Weights of a small transformer language model.
Size: 10 layers, width 192, 3 heads of 64 (1 for keys and values), MLP 512 SwiGLU, vocabulary 8192, 7.08M parameters.
Architecture: no biases in attention or MLP, untied embeddings, attention and MLP in parallel.
Training: 208M tokens, 16962 steps.
MLP neurons of a small language model. Each row is named by its layer, matrix (gate and up: input weights) and neuron, and shows model dimensions 0-191. Each number is 500 + 50 x the weight over its row's rms, rounded and kept within 0 to 999. Numbers have three digits each. A neuron's up and down rows have the sign that makes its largest values positive.
After each neuron's rows, "fires after" lists the tokens most often just before its 100 highest values on Wikipedia text that the model never trained on. A number after a token or word is its count.

L5.gate484:449484347541543449565511492430541471392513532440462483508432540488558509582561509452541508646399470506521515439522493577393460507445475396485444531450437490550501551482501571479570512498561449466559568472539471599500456479541536476503581458525480475540500482604494481576515602518457437581554473504569544539487484523572490508455476476518544479525586505527534420477436419600476488493542493546510408450422512544448474559535518551516442541538566550519414503458498496435492435503513433431537489522506489525468555505466517503609426498557583438532465575560480573504579504563482461451
L5.up484:556484388516561484563468564473493496494494477468576537425534331464469578490521494582494522438509554561517431410537467634551476551446469452449523453468485512552507632538442426542531468540579478520525467388462522480529519564492400482502498479578490520503426510496540431459501584591492497541522529464483450457531488485494525537420490429538505534460504408569513427601525443519554565459530465507526491474495477561395552466440553497504470528480519550459503456579416475424554578515508486503470557467490511516551440440589550585513534511460442615487491471508469511465394498579515509433
fires after: "\n" 84

L2.gate410:442481542625454405403415471490633530499405450489446485613394501482560516457517475545489464582433499484433518490447512451585476451475496478434539558437512500399488552514539448485546523505549512367453491500482464533524428493377598513541437499463468549534518481567474505539572518507485483416482484444444420469465572472477440486505520529523548471461470506555564457479480525507539540584467437459499467529460550525466446350576492552483410507420435463519500512468469603514445561475459493550591441492419471512559451517486530488510512502468488479510500553510479456430420442444535435453
L2.up410:491445547580459510505450475433503482541458494531542570531426534410500501474520466511433504583482563478465427522450562536531566574528588447503499516429507434526459493542613405551543448502479482446487523504486445457553486406492500489494421478322545435512527489557490597481507545497465534458438566462507543460558558519418520528451494408532530472504479528621507516513562450473471444500521557458540428578490611549507461452520482556510471596464392496522506440478453459444434538511542406571569509589461514494556474561453469461570539447377536456537509541491531401437483497481512413526
fires after: "===" 25, "==" 24, " \"" 17, " (" 12, "\n" 8, "(" 5

L2.gate137:502454481489517508478459509463434525575430549510473597573592509457537485514577538502499452586433509498421529418532498495472524380630506627576475519505519496585532579504468481465539513628523485452422471553504460472445480553376569529478557530511498525503520443479383488568567454545481548497613434477469537501492589468623401422475561552492504527489527501562540486465463514498462522532456453490473455510432462510498509461405441491499525541515503433412414522493455534493563514427519515569491542513512539485496401453564500496516551537531448457456605565561439482517403500470567490483
L2.up137:460532476480556515468447493425437527590433601581509526544551518475503480537538488404485521484570630574490529441511477512463521545594506512532499505476454531534488529500484578529536473483464472428438513586482529427438461548410510508546579474522512515448484478527461487588490436581539586464520447514502449440574527505422515464480518484510465504504460530571519503450481466520551432556533509381509421528485619493539440425385428462512520404478475449329434533551522480429572534516521482553485543572501488516425500492452535499453560488414427523450440511520400544489409495563559460416
fires after: " (" 15, " \"" 15, " It" 15, "\n" 14, " W" 7, " it" 4

L2.gate174:552528505460480587538409564440508401575545535449529560461522459450510542447369533496421483567555487442529504492402504512530450444485448502496522416543513549540441487562521378659465507452509487504533435531531522506426513460524607481522518477389529505501511508441564476483520577532477473503489475606524399567536473522413531579478578512512537609449490459457457544552551547526486534506514537499425529449490491498506495503472522494429525518451454450585486545523498534482483530522437510561523418418425518527516494474573584568565492462582386455464390519451534531509512438551538568568
L2.up174:446502471424438492499395585575512560542439468534537482510471469579493558500580412557527483463453559502515471401441565558507590556548564469430494560505585556483542549534476432506565431463480465487489583510503491478486451494484434489553509556555431489542514517524608578584499475412443434517664490501556505462506533456489496519418560501583457464489481598511461463578484591573440511461589446577509551489521611459465462534493498541520503506431448496442548505518509505477493474434588518468530531492493424424485375510548470491439479546527594469507572512460478495507460507470454522388
fires after: "," 72, "°" 9, "." 5, ")," 5

L2.gate240:544448389477655494513516480416529474507421549540515573581612521524571541470502456555496515511492458477477582477407483524480551591558515461514488457559561511521517592491474458584419495511468473540502577501537579445517481515469488553465533598553498531456563422522469464456503462599449500508486466508454559467571502515529507529535598570476465632557508433472509475539477487521528486523572562554590408439456518520446527491462518532503549457367417506516506386555543540525487586541560397554574540458457488445501567620491525602505537533524508533483490420488519510505467488496531483511
L2.up240:426483381515444481430597573557436546416460462517453427492447483513469518524513458448472482493453497518567509519449602502529502502618445533452523559528502534484497511533502515517523547489541454497464478514510523539460418507521531569518529432568498512532495518521473480429519526552540544517551592486482512530575562483369503482483523515469482497383515515524495442610537461596523380499499422586487578551541508464481530516494461569584503430491533512534418601487461484478467454568537571424464413605612441400604464425532539436429517484536536440523502521445512533449482384546460440505
fires after: "," 64, "0" 28, "5" 4

L2.gate496:534453437535476470550513394557477505557475530481588481579504406542465445475491420510491480487407461528434437475472520500513511469412524545501567513485526466510537512487535535466528490424506467551498595499488502580379574569565514494602515444539486476427521499458489559483450453496576542497496486499511431507477578489550567622536451547434471499406471492522569580516501427437614566486562480453527507412531478582421502424585441456511533542438471544470532460429514483475565512591466524486516618564547576493519502573520470454508486502540473532466551413550438451518467565502540633606
L2.up496:434495403479518494517471516555447409479429438466553521502466489479508497542464623509573440456571520574493594542492591575432545564424545511401521492495444429444552507547555514553532408423419450390481527476518501577480481551558452540550550521555537594513522576456542486550572489485551534469474497499526533554502511521543456522576524511519447518435440608598487520574511475505642442434442528506531505467459493481484447436512476504442467640503432436495544555520524499575521509431483512576543435489564518502479536524508435529498602539570547452468502426532509437539470549507460537419
fires after: " " 52, " |" 6

L2.gate187:550536408447515443407498530519502474454593509422459452554469585491562494476560474496438522442465484465454448477481415565506455451568534570581503485470506481534494584583510588542451518491454531502486500550448460529575499456534527546493546481503548552440506482536538501537478539510477471643473453483471552465456430527483465520527592519469510526466459628499557549524420406450554550562483549396545505388493535485465478516477495518457479513546431451490568503563511518502477452498653442444530517451398534538438534517458518407596576464499515569500649480510502468555479603493545438564
L2.up187:466436502491564520491485583583518471414603525481521458481503556523520489424420511520415512517471480531574464472502565553549681484531500442416477455497483531476492578517515427406441524526416497448533507527490496515414498398469482442409600484587471536441530520519469538501518523486482511567433433436488484552564431554485450459424493548547440505464548533510485464467477460508463540470551533504588438513493456551490575475532570509507519403448537597482430544432481434382454543409389513483523488513500453541382480385482468573526514516495491456533505475522428489448490543522391550487
fires after: "-" 45, "s" 14, " " 11, "S" 5, " (" 4

L5.gate426:507473527535520448562482623569503540444433412432494462449486463475566499538534566492516490505458536519506495449505476497478537484432509513513501516460486511534527524418467539399515509544517427339546431545509488507451540556387519397465488577427548466405539479548526444585542501530400581510429497543463534557482464483503484541525424405503450551583454523559563511497513474515615446513552448380344561585485564502521511540482500399549468551518550535569558489446470520518502438481520449437570540505488508461513470530516574485477498503438557508545514447500409453586402515513435511508
L5.up426:490447492495533489567540471547510439456533550499366467544547526500450519614483526427426513485489503561465538470396441465417473448517588495493522419449550479443550455549488515467505500378473556555569501526615470490464523575489400544499521616461533484563523514491519558545555460475569519506550468444474491490386478517486423559497466498448479508545445556543429446511468549455461443530509517612461556574572448475549482607490430557452468409458537510471565487541610521392500503516482491437472501424513503468481431517418519493538502520572563546474416557434469536505506453560498388549
fires after: "s" 15, " St" 14, " Sch" 12, "S" 10, "st" 9, " Co" 6

L2.gate367:526601534481663497447447473461493387489416445469515615514576448493480496468578436426517441551545506521520486411402445459581518509504519521431457599514518483426633549485530531520354552564497454477484558423493545570418519535485526488491537465520508549552396519502513471492478625510559464469507486402536471538511420461603520443459521568491513465488544493506562486512519534475519513537545479602520527499434538505495521474459570442485470407469510482567483546525533469490549476548486595522567460551582461511561498429474472415561561498488568528555470507578459457498509479464532460497
L2.up367:559511578504555481576583439483453498518479466505444532548463509462481480499525494412515572520518501561492481463497493500524387435464466496531492413571537590494481456536456520513491560436521407466491563548464542617424526419518505560478556442540542544547559512487503472430452552458452499485455508451473606476526458425468566495447493479578601488460531476459538497382410440565504580571557447562555502463522489539586481558457477536495523453439538568591586459507550538503492511419524447510565400510416427509464490491466497499459481510642501536569489486562401455518608575541430465555
fires after: "1" 35, "2" 14, "5" 8, "F" 6, "3" 4

L2.gate344:502414452500535539478571462513522491557426476476524457469457493500483556486533530569488487508386546520501561464477517579543449434435473485459509482430504495561472530512527475483535490451473488505399564441581544513423441494557567512564485494474561638550433405486431541492585507496416540419515470509487525498442474567459543576512561443449409514405508554539502503491440418420534540481480606476470440530488505537422403406469351442467605526461523565489556521545506466560508481458549379487510446546495510588471507474544539470500519505591469574520531501505456434501507411589478480407
L2.up344:408454521479494510541465426457576520498482443472609476499446520495420517446475540544431524522360527521546511536447466588428481551556497527396543527513499530465474556492495425561519470485531476515473623493528507488494403440551531461540533482438535510591529432521498592546593562549446501351568532543519553458404511486412529556463509522441532502417490491512556461516470427499477532440549539511540503501516427476442487450506442426505434509526478488453551490555557455461481489559451463552394496601497420516376483469528479492609579576529438524466555514561535413494454459466440500457
fires after: "\n" 47, " (" 24, " \"" 13, "-" 4

L5.gate175:520500534545457527600422442444548553583483477473437494517500484564572561589540478544497463516466587467539469491540635526483472513566463495468493601404546507510475458513543493519573424497509515568423494593528366476523407453497460477478523577528555480456507427557496386527556524495480489436487539518563515505471518509510574511487409539532508494460530498473500402510538560462606488577444541596554560491553490513439511541534548599451454539476476490474525529451626509448419560452552549531488551518485533552528439501472495529524493446493510445396441431487531533602429505438491365468
L5.up175:546457349501547510520431474493425451488541558446528520503543480519556459434518581378443449591489512448509475470550579501485498598524473467510414454480473516504547513506472503498485533496449529459513630514496560504543629578433468391541443473438488563405525445559553510556470475521479642491427451613435545527488519431461502508493542526579469570437490514480444416532538414461487395500494550497594544482516487529571543523497466480531431490507460494439496482509563378499508519532590477537574467539503497482431564463473431453505542478474503514551521415415496447456469532546452538516
fires after: "2" 17, "1" 16, "0" 15, "3" 13, "4" 10, "7" 4

L4.gate422:541478480573474536542462483385528517523431514559497639568516500585486527559513538466441463424561592521485516480549504452453520565556552510559513492519563554537526504456457507542468457543493605497541502509564559453576441495476479378489473412524433543439488522490471511491463465649491502531514433519444461493597596413503473540484513591525485545483504526612562504523483516447537524415519490553514492529519448545509455485549473528492475521488512485452531511575502474550415526523515570504379455503495527399513441465579532357515555409543523460532467456610583479475444453601552491437
L4.up422:530477360517504481508457543484616541475536644518497600521484449514553528429491544501417580515473479374492427504506611437483377454502469603532503510436581497386543627562438474498535514518511584410379464473400465569439516585457555422478496521548566489493506496534476490482478435561504454537471524543447542535511572510551404488436534568494514588506461532543521496536475530510496446504527421568509500495497502508482571521468481519497498510511494406555474562501460464568464454447465546472476473525530594445510486439534450552483559435503471456590476473476481489472456503463439452496
fires after: "." 39, "°" 9, "″" 7, " Votes" 7, "8" 4, "0" 4

L4.gate463:643505562518585441503557446590528595547519568535515410499566421431508504487560359525594500519487519496506470510553524430467552535534497470524565428493487432539452516425431503561421514520471471513563504581555460496547361481545447536594540549527446554564482448570431455582432517549506545467529549503480568558468559455557564466474472510505515494577552504563458458461526509475520573534505589560560561510460573497463560525423510458527507590476410482474432486522586562515509413540564521500497541560518539546527474498488523465470490512587476502565478461482405582465436528490529447468
L4.up463:503407514493559516470396520615460506601519400529476466540519462481525561495570453473501520459449493527563536440444533530555468458456446487494522505416424423458500523437494379452507433415587478500531506555478570546540486486499424522488523504551513467573483485565487517511514519471483556453482600490462550421509512555508535516492493385532561507483506537642496533474608442484513509444352491518506485493500533563482520514455517411508414578450371497536429498543513410554414453456457512497472518431466559453517532578453577527500428426487499518407466486469512482478594475482559503393
fires after: "2" 42, "1" 14, " competed" 4

L5.gate248:498455496508452482474466606448504558476398518511475530410486483530401465495557551498557450453584514542530538479478491585589565460475506474570428559412490495491586608449485526434566488472485503455446496451580532496365469498514485504585488385445584544507436544557396473553471517461476535481545437474390549525555382608544515492523576568475475474516526533466505476456446500490483534572466546587516449484529553488415481426493484490492530489438483433527492499541507497544514505452494621459464522481613442495513549533390460519453510572590558528424554456523544534497477418484498458489
L5.up248:456482559458443469541604514540579588482411548501516537511560412496433580559461437535533523412491385460402493530466578562484616614476565561478400562515408485401534467515476583510457436501569539479540501472501561531419499513450477481506493532587493530466502546463455491463457477437493424514526466458415414539525534536549470530481553562425452502522543475455414425526535553492481542564468486462439480480538437529541470573418485523518515572461496440557504568494511545486561575579521528428496476459556497490509460647436501506412496465536526447470548501462430503526425453485483486552
fires after: "5" 18, "0" 13, "2" 11, "4" 7, " Ph" 6, "1" 6

L2.gate252:498450354475477525523572488439518487502620556460507500564518561469508469497413534476506490448534470575488396429539459431499492628427533517445626401547552488614502491420527541513506603486483472520451527582545488482527477538436548512439485542593470457493464434484552457469499556514533532458580578503479479509532416538566453527394503386451473450446497529490536518483430572549503449473470501478540577557546542495577427559453488533517484495513451519408505523446614455503564536535584538489462411438514509498559577590460471552508534516527430439526477471513467498501564562534498525467
L2.up252:476516429435397480505482455473577451526490548493373524461516473529514467466561439525380470434585465540492554467528477556471460469442501456551614484514495473454471335481470549533534428543500530590505486531534532571464497542508535499472429570493589490580558505531583524526467424560494439509476410553515446476430440595472525390467489536547519468493592555589456586517450490453537519508464531455513467527516539506435513445576583520461574447505534506534564580486591412428413431441503480524505587530447474490458431538519485573437535443415552525487462509463512482459502546487499474548
fires after: ";" 33, " |" 27, "):" 6, " Round" 5, " Final" 4

L2.gate55:480485539520472464549564495473521564460481440498413472447586549541548512485485440532502517524482494550497549489440494583443517477529416482409505495532459526560469514526540605429521494511545509491502504523480502425508439512469455520520442425430519430592459551538517511533502476597465544510505477521568523452411480602453524436549461452593619467429551417538544517508496384396426407511551479509501525475491404334532542503540524504426589479439524506403528545496448475526474515501566351495409519546526514501490555506474479589422434525439464456476479464475498491482499472534417429603
L2.up55:549564449456543433503503435604547401449451402532455446516568582525472468463563434484435450418472516559438503575437552557472603577482468476535517490533517514557558483578518566437528559506471420497512556533547484526492498486505541494592470513451499457529464484559423453570544498517507429481496488588575609514414506512522497502459533484514489579467493442550582465493597435464452450520510440590439542542435406400446573557507533516455499492440554540483455416500553523547511466461495454423520467457525368477486500422546505441470471479520462531559547489473440519578489544535576522619
fires after: " the" 50, " " 5, " and" 5, " |" 4, " at" 4, " Be" 4

L4.gate62:458552584471517418506521518562548530585491473452532558544448465509506535515498537577493582616459567418482437586488573588519498440467511532503502518568489499408546581546543514470486452428505487531420553552424505562496512412541621391514494502415500528548489443569512566455492493568525483477533546576498576490516490524477444510404450457607557451523575555557472529516492628551513540599456533556579515475494508501455517497408524521482496455463485432477541537465583515464523567478446500492524438605480488494478523570422427560422568428555537439454445518580463507505498551572483477511
L4.up62:500490509457587542524473547519563420510484460546443472580433529536579483458499576510587479517475518485530553430454599534408509504537562404539507509488470499514549608528382503461578491601472487497448561507480507564459476434544509476559547477491466520486435436530558524459503501525462520476507582532450422553561530508508553385566481476580516523486482525530439490456551524596433536546393393505525481401394587477448540553452542508481552519493448572573460539438498501464451523519489551511596488508480568521448496514583579566583592501488469527481434540507448545541515576576615457501
fires after: "\n" 27, " All" 19, "al" 10, " re" 8, " do" 5, " Tri" 4

L2.gate325:545516535495422552448442512534531438497561601465568372612442426515581473366548549477495479457456463495439532402519413559494502474475498514466512529451471455508492484516524541516505469477558557482535566512543511441530545556434525478406517461546557526436557545544471465459510423474483570517476484576535597438412386480576449508488495548431499516469417528554533470477523486457554487587520471538486409431483490435471412462565526554527511417496468546460504465521540558524456531424569561537542464477455450543565491529464513482519610422635529552554473557461497449453488579448572534531
L2.up325:529498475524399486552482557572450453564525529453597459527433509533549518458562497456515529558455450464492487438381419525479561475541448504445516498480505512555483436539568467507508504528516446490452536494558507443440557401418513493567493555483552513493540565581538476529458600575504508504592513495557557373456516493608502483404471458600485501424487602473474522437621539434472551451457512462473378482520530486516415507553624540538488443534454431554491562517596516535487453429548474527492423568493421501517499496511539472582569503551479555454548522480439417431497519464492542557
fires after: " " 32, "-" 15, " (" 7, " test" 7, " market" 4

L5.gate252:477518560535535538432561495461502546468476490444477543503457489464438519542384468468522534516489477450545509508499561579485455491406495423477533532499504595547553457528502544459444502547522419510536471431555587565455513395446429515550612551522480528453568464573455555413476548439393421554546504551456474493459501450568524518538445446493489575551524453501440463519600419490466572510496492530510419471501576573488530386488615588503526545462422547479567536447503539605482496500370511509507542451469550518476426467499435552654444482519479485458489448518481484554484503436516538582
L5.up252:479487506484528538473554469460471576437488503479467503571514468450483507536510485549555489531501491506593486482489469535416459525455537429478548434519518496450556471548394586487553576560515461454586464528570560519539468475587404466568552636573536503533464532474516494504468556416519481557568522518450532433453539403567536485518515414439490550562491484548497555604575424509507577524436418499532480533535518540464579487517556510479544504458517583501585495414439535507498467473435523526521561430409536599503476575513495503572520544489544494488476487403535418590452550488639404618
fires after: "\n" 44, ")" 10

L4.gate120:563519495566420538490466486528569579566584364543468451416512480503527534557465528483446492553549481444503494502481568463509557527549459529485494646513588495460502559504533540527537457587456452592495374474536523538459438556643459585541465585550607480547484464539469476547575478568448495541553518552481510583521572495505592519521499441483580448486568473488421526533568475529460521550469527534559454507506530465475482581506470476581484519493585539433547567578515533536528469448578421512454471610504449461477467541512434526422490621465501520499444477517492523545512461479577459524
L4.up120:491441444490462422472395592523479520509583645584581530409514435450438541483522516559440523557472508474554469489461492441491510581497477484500525445587606442408503519585525528583563506547492445487489458525482500535528450588578422473506545568480555483539501529515482569506385540477459479528576566405545511515516480457493502588568555477476545482500595528421525530505484497501508456483414460534548491490419492514518555569482449471488446453499461534477627482520541477550480550529453479446601459487472533524493485529399536453495360448473569407458446504428524603480502534538495514554
fires after: "2" 22, "0" 20, "1" 15, "9" 13, "3" 7

L5.gate415:542481454503388562512490497548559559513531558470501449546508434503485469470511524498497545454544530406491516557583515565454474445545415584488470369529476541467447540462542461498585587587449506455494434560467536492439439550415441427443513583509463395578517508565520540519528571437458604439467566527511537551599438600465515418489565500536519512467458547467530467521501521493493579487651510521566587474589520421562542493508501465455485404495518498530521482501564493557558469531467399415488474540529528482490541590399510535498495635574460498479511484513463479476516521476490521512
L5.up415:462421491498552461465460540542411414554506418507467528491507508539458580548530453519573511472436538472513513458492494396433463529422519514425450519450511460471518566579486510535471543558469498536415523549455444347488449493556513449495555549589458489620523426554469490499530505621510541504447475514431448566577527488466522491525545435410506517552512478521493541470569467442551441601426388507535544480531440446446442603524425499514433534528563460527545465526473461469548413546421539496549394528567500535504498513394511598492489407527464531466513531455482538449417545511567463457
fires after: "2" 27, "1" 25, "0" 12, "9" 11, " " 7, "3" 5

L5.gate90:593478465475479484507460481553452383589440506455422446480394499502475406471471539487535538499470498471507472544413505537503521432479544522477484472500525471411496438512500519483386377456584529581504508517495461376453533426525601536502451510510531518571485430526466547549487364503500527536508501441537490510424524488546550520412475487527481566507402379491476502519549367544466429531555445494456512515532460449535476497492556547559521460500523525508429501544528562533533537508535542561483616534482546454519539535386515451443555537475545512427432550422460507541516515445429414624
L5.up90:539516490482468566452498554578513476521481376538554424511350507477543476514476541440450512408471553571478540583449555623472496517513568559412483543444537443490481482437571428504502434453553449445475460540549552449534431550490459455567557425606524456536540528465505478499512544461475531455500485507414496498489496471464553422423530438481435508545476486555511516521502403494568478553485523476534545523504443433450447550411475541566431531565474550385444499399528420519556483602413426407440473501518526534476539563487524515481391491516525503538515558448448512449465401515502553458
fires after: " " 44, " de" 9, " in" 4, " dis" 4, " |" 4

L5.gate19:557505405613450439580497552543478494447557424443592444492460492522474508459398480566519426538532505578357463433500516590535489506427489551566491557491568484513512486496510530462496485562538379453470457521451490519465502425484603504515475569591481411476472524516558568526420566517434459427577478508483428410464511483566479556482476519456495444546424458402475495507504537481484465386549475507533528455501482529534500482550516438536512496443577476570485576404476551459593466474598493547481496582521532401444546515466409464517445461529561467481551479496532484496493446428452446569
L5.up19:528496483448523439474488574477413455448450451498504557460523526469431466466523523507518484512394478515571518473507524450494425420547473437525506569474572435453501437515575381438501434493502495534530586495544493543456513594496632579410501458595569471520507568514566496561444534396491500510627471465499527526490498591481562475557563452474536480482477591548500466476489490528557546519493530483471486478493524564492598639566437410569525539485520435509660467469517454463526442419424493506579367551437478513454524504447487441572490543509494535526539519477541494553463517480433498482
fires after: "s" 35, " p" 9, " " 7, "st" 6, "op" 4, "ar" 4

L4.gate19:517411548439470418430488529539507484485434375517542527499456475462508521501519567606568482557484455487481438505436518485487452566403496457491415422563538564519466517461422489561545449544500537510509491560439450487505507362483534406543519587419427538433556417518532425550582496577534528565456590489499422469426518601414476570445524494528491514489480487575509522473479522480545537521525495458493487572466552415555610418514461544525510464460516533586528519505497518539479454448439542540563511524436477550441443446556495551471425463467510524596488506605485470475515490437374433520
L4.up19:519508646494531497447480469566437452444539505476501544537482513471483528468462472514560439455473437507467459489418503482475498513453555465411539562477523503491451473475458516484494431530438512486418577559385476450507616378411427455494471568541493553508535453527545466548542496453526575443466537564445495539422499511389438478467476549612543580525454479502488455564422506492516564526554558523479442502565596490545540386518435552447509579499467501539575438469534510445475433460441524485529434464472537498436437327504593488516544463462485473557474485541520402542464539454437445475
fires after: "\n" 18, "-" 16, " (" 12, " \"" 7, " |" 5, " ex" 4

L2.gate409:443475538456516577502553500453447544532581489418510418561557482531521493410489473574537550506442540562479563417480501492528505577474500501480553458463492554478449458554560480520564465549488482538519543515551542492464447570561574520507577525489519502459590536534512564580540524517489528524465529530467513526482458567486418500351478445488557466393541522583501469475587408511503420527492455429393498542459597478477501520477469521546361533588534531507528538502455462450436439449506472492527483489511515450432433617417455573555529478478612524541543572424581565569539391549445517543
L2.up409:467511474452511588458502495438413573531541476446546514509370549392489430499584490470575509459484592578536498444458532551503435464494503514432553499472510483461555464508473416462560535490358453559516536531491552529440575473536534497595455508434495488532525471559427552471558490485541463438575447511462532521512507473483446534400469557556514572399485528552559421561527533477460550530634563548472482541550493618480513452481503564534386469607502514541544415458552468572492509434466496518523451507560549466480541475478513510590542541591487452493403565521511435572532506521453516457
fires after: " " 38, "\n" 15, "-" 13, "mi" 5, " \"" 4

L5.gate365:493468516498526587420485483435441481425525482414553462471538469444500494382506458463401526522481538493558507511481583502529454533539540585505489539588577476521555433514547443472507484538473508472491483510463485546439407479371551473444421469574518481559426550502470555541506504520480448537427438509527576491386477429534452475513454531546509533528489567555454487640520401438603529518477514542506511391487471509595490376467552533494540366532526550498489535602470480495494517504559470438566493520560479470507502557591525384480432533531503484507474568510537492419380485519455521527
L5.up365:499409504529475557509441483504493535468545599441494532530520425451573376480598526484471545453495499470450498533538487559535419466492604528531357478543513517535479569575504540457487449531421506469531463523553552373553471514521606585485509479497474563494490547624345487465469537497462448533419458534554510537483486544414592463477549480482529554597460490437579483470457463505591519514556466515459498408546453492422507512546519451482600499520470461543452467553477576424528479514467421418500504480564494575417443555506450464490424528519531455562525451457519496479520520586474438492
fires after: "0" 15, "7" 13, "9" 13, "1" 11, "5" 10

L2.gate62:461529478489524465369492434452491495556483488486563459531459535501470491480390552420468570545523547555446491505442463501572481486459527476588431548505513480538516579566537452519509416511456426524472523491474563476509529538548488454586492520495511625480527461557440509411572506494554526523534523619562528547491539468535374557519400502542503499519549555603480465547603523526524481526442470487528415456571503471509460577487517466487507584537447513516499459529540501517505480530580529622486499440517394575436430407425501488467422524417535466575489446517411459434367509477400520492
L2.up62:517535547433582499499484508536542395552497526488604456473496470529547466549444589459511512571518519491524518493471497477570493538543474485556544474584544448544467616496505371512507448490580415435470507481581546531415517469454581456560532569529424452407477495468553544465613493475515580552490550499562462555563483555501563485434436473528501466556487605453396496445584514521610406534447482453521455521481483512448557426526497499513543493485438535524503461497471455404453442487559577640564471472568456499489541410439523535442525424515508502468459507408408540475515503456446471494
fires after: " " 55, " (" 13, "," 7

L5.gate339:506497465494478437564542571460519474478529518521496510555499554425476492422439480438492552543483386520316467555494516505564492462498497517524466532575551432515477474592605514490520559444487488539489516542404426501464535476511501539499435427428548514475643439528490490511500502522496549505512481512406479461557449494522472569534440412498506533525511585465487521537412618496547484513649415548531468509502632484459586477491504465619440513566534500542509420476507485437497497587485503455493518587483472550468516585554567505472525486442452481432451525527452562555406522413477428500
L5.up339:528418483423523475469503540561477509500476502463412559569500453532550446492486610480508486582404446522515489466461584500487487486528493470458571416505537549548542443518477591560512532480496483509517519418490481461526538557394547544500591435440474552397534458483519482527492540462514487545482459520463514446432496624479645608531543511441611465488526436451573496485476479437464499540436505491525496478371660436604497553422471437475477431435609456426454495538578554463487516578523499507445490569529476500419487448405482542503548503431481464506469539495446476523531487480546529504
fires after: "s" 33, "S" 23, " S" 9, "." 8, "A" 4

L2.gate506:468453519539488436505465516368528634566507477512474534568508553466566477555556534549510589572427483457551525568450555517420485446423484596497548530514522466458433557583606439473480462475543474508475495505498422522483520510530536476607433540519479450463545539445481585588509522538392464446496475498485484465513519529533498598463521490559512475460473546483460429521521480428416471522443426457503407607450476496424513532466411569522505526527564555484486457468458604516373425490600561498579553522565520553434500464520464473538540460478554437586548435487493480492482393504492530466
L2.up506:522425500498600524444422466563453439486502538512418537512517471562480501457518421563478495530502483554520552420472507519480504482475594453370561550474519519520505557423487620527600440508476426452474565420497506500531521510491533534427512528460418558506433528548569524499498548446593536433487548524468408589481425451497458452404540536463470629512436438537419478565539463543533567459538574472481421455424493418473399438488519573483527525461553447477461582497449490489548482544411507496583533500552546517462476464427476506507519539430497485471501473424514394518457546498481627551
fires after: "\n" 39, " Dur" 13, " Se" 9, " \"" 7, "Dur" 6, " Li" 5

L2.gate125:532483627555556609550542476548545585455564474473639480449503549528525498429497478493534520494510438469540584414541559601496496478513592435469519516468467381535543563500454575497542446477518491512399502502458551525542551428470492466544435532431544478553529452485505516430484485523465527453494555477543532543422458429509536501385470554503553390477525531544518493555536447495476372519470444541449419544492527444527501524509598548418511514476516558524462449517510493498495390410492463620445447553534584483448488478563505435562427528467508560507486499496445410464516562539493530592
L2.up125:447533516576496498508563629497472504547438517506564463541604559497478461574520420511612562533575581478487543544561530559507527510533548493417542439482528474364474594440534478544527510421429519482417497447497507502443470557428475586463458538465483547582575413527513419441501524570453438494555457540531521508506541546491507524519381452501481497422484462503505546510545542420578502504510484452481442458498551559474435553512482601469480525438403544446581431442447525647497498489499434507482462531530559531523466411526513539547513444510487523463445543509495447444450504569371531522
fires after: " *" 32, " " 17, " (" 13, " \"" 8, "\n" 8, " the" 6

L5.gate145:495519540492452575545460452574569550611476471547457576600514427434393474535566506395527478435525436649344537452527430518526501461456464557500505431481518454465521519434563483538491476494428482510464507424546487492535532492473480532481540498521589478459532425534409439437523465450443582516530466588486472446507520466543539480453530485536436487482475465488563492485507575509545510490560558542452452559507496407461407403455514590506526436425434569573509575470557511466514490424586541532469441479552446476563566524466535504433518469429466515464532489494434468445468424555430506556
L5.up145:556409643516438515508423504575532545531436525521555635510475482447493587496566510465533578457452414550428608462483530487626512538510501618459546466492582503541487555437452555466527456396515507487510590447509445489543533495459494526480514490398603536497536385492427432358501432494554546452479424525560510434516579479528537593497555468483480546435484533480523550506526564424431525489540580483522610520526544436452465557520508500501520520524469567502483508492503523467529527459545442446504474533514477468557570521446541566523517441454485511526503483533446459580524466500476458582
fires after: "1" 13, "2" 13, "5" 13, " $" 11, " " 11, "0" 9

L2.gate273:548522490494476493510580525383392532505585614553397535441489564518585484568475396504558466490470493487494429491547441484444453467396505501514500420511473524482564507543533550464511516394493543470467452494555537438449494459501549449542506489450483545483442493503443448522436569582500478433426508513553521475482533465470457593482492531486527432469659457520534480428513492441464424496491486540476546460594521553486483505512445474528508453438475465608470531571557548403591406540513451459524533552507531483581450437476524438461491570411456503493404490472387605559525425492542488484
L2.up273:518535522574495439493490470476503490507612553534441526466510559559399529519417452414517486463500443565487477519457578529544656559500524424555490533459553492509421525562562557526465402607476515470437500495493507633558520462475538482444526447545512621447536527468487565478439551553530375452535442460519546453515476523457500542508514498495431538502577467528508404494541543456473563517503606502561427448484575467473469458593557450468589490487535499545513513496466525465521534500565472492539474509483492502619481481517469472547494568435461560467545587363466466429445414427474502552
fires after: "8" 12, "1" 12, "5" 12, "7" 11, "9" 9, " Her" 9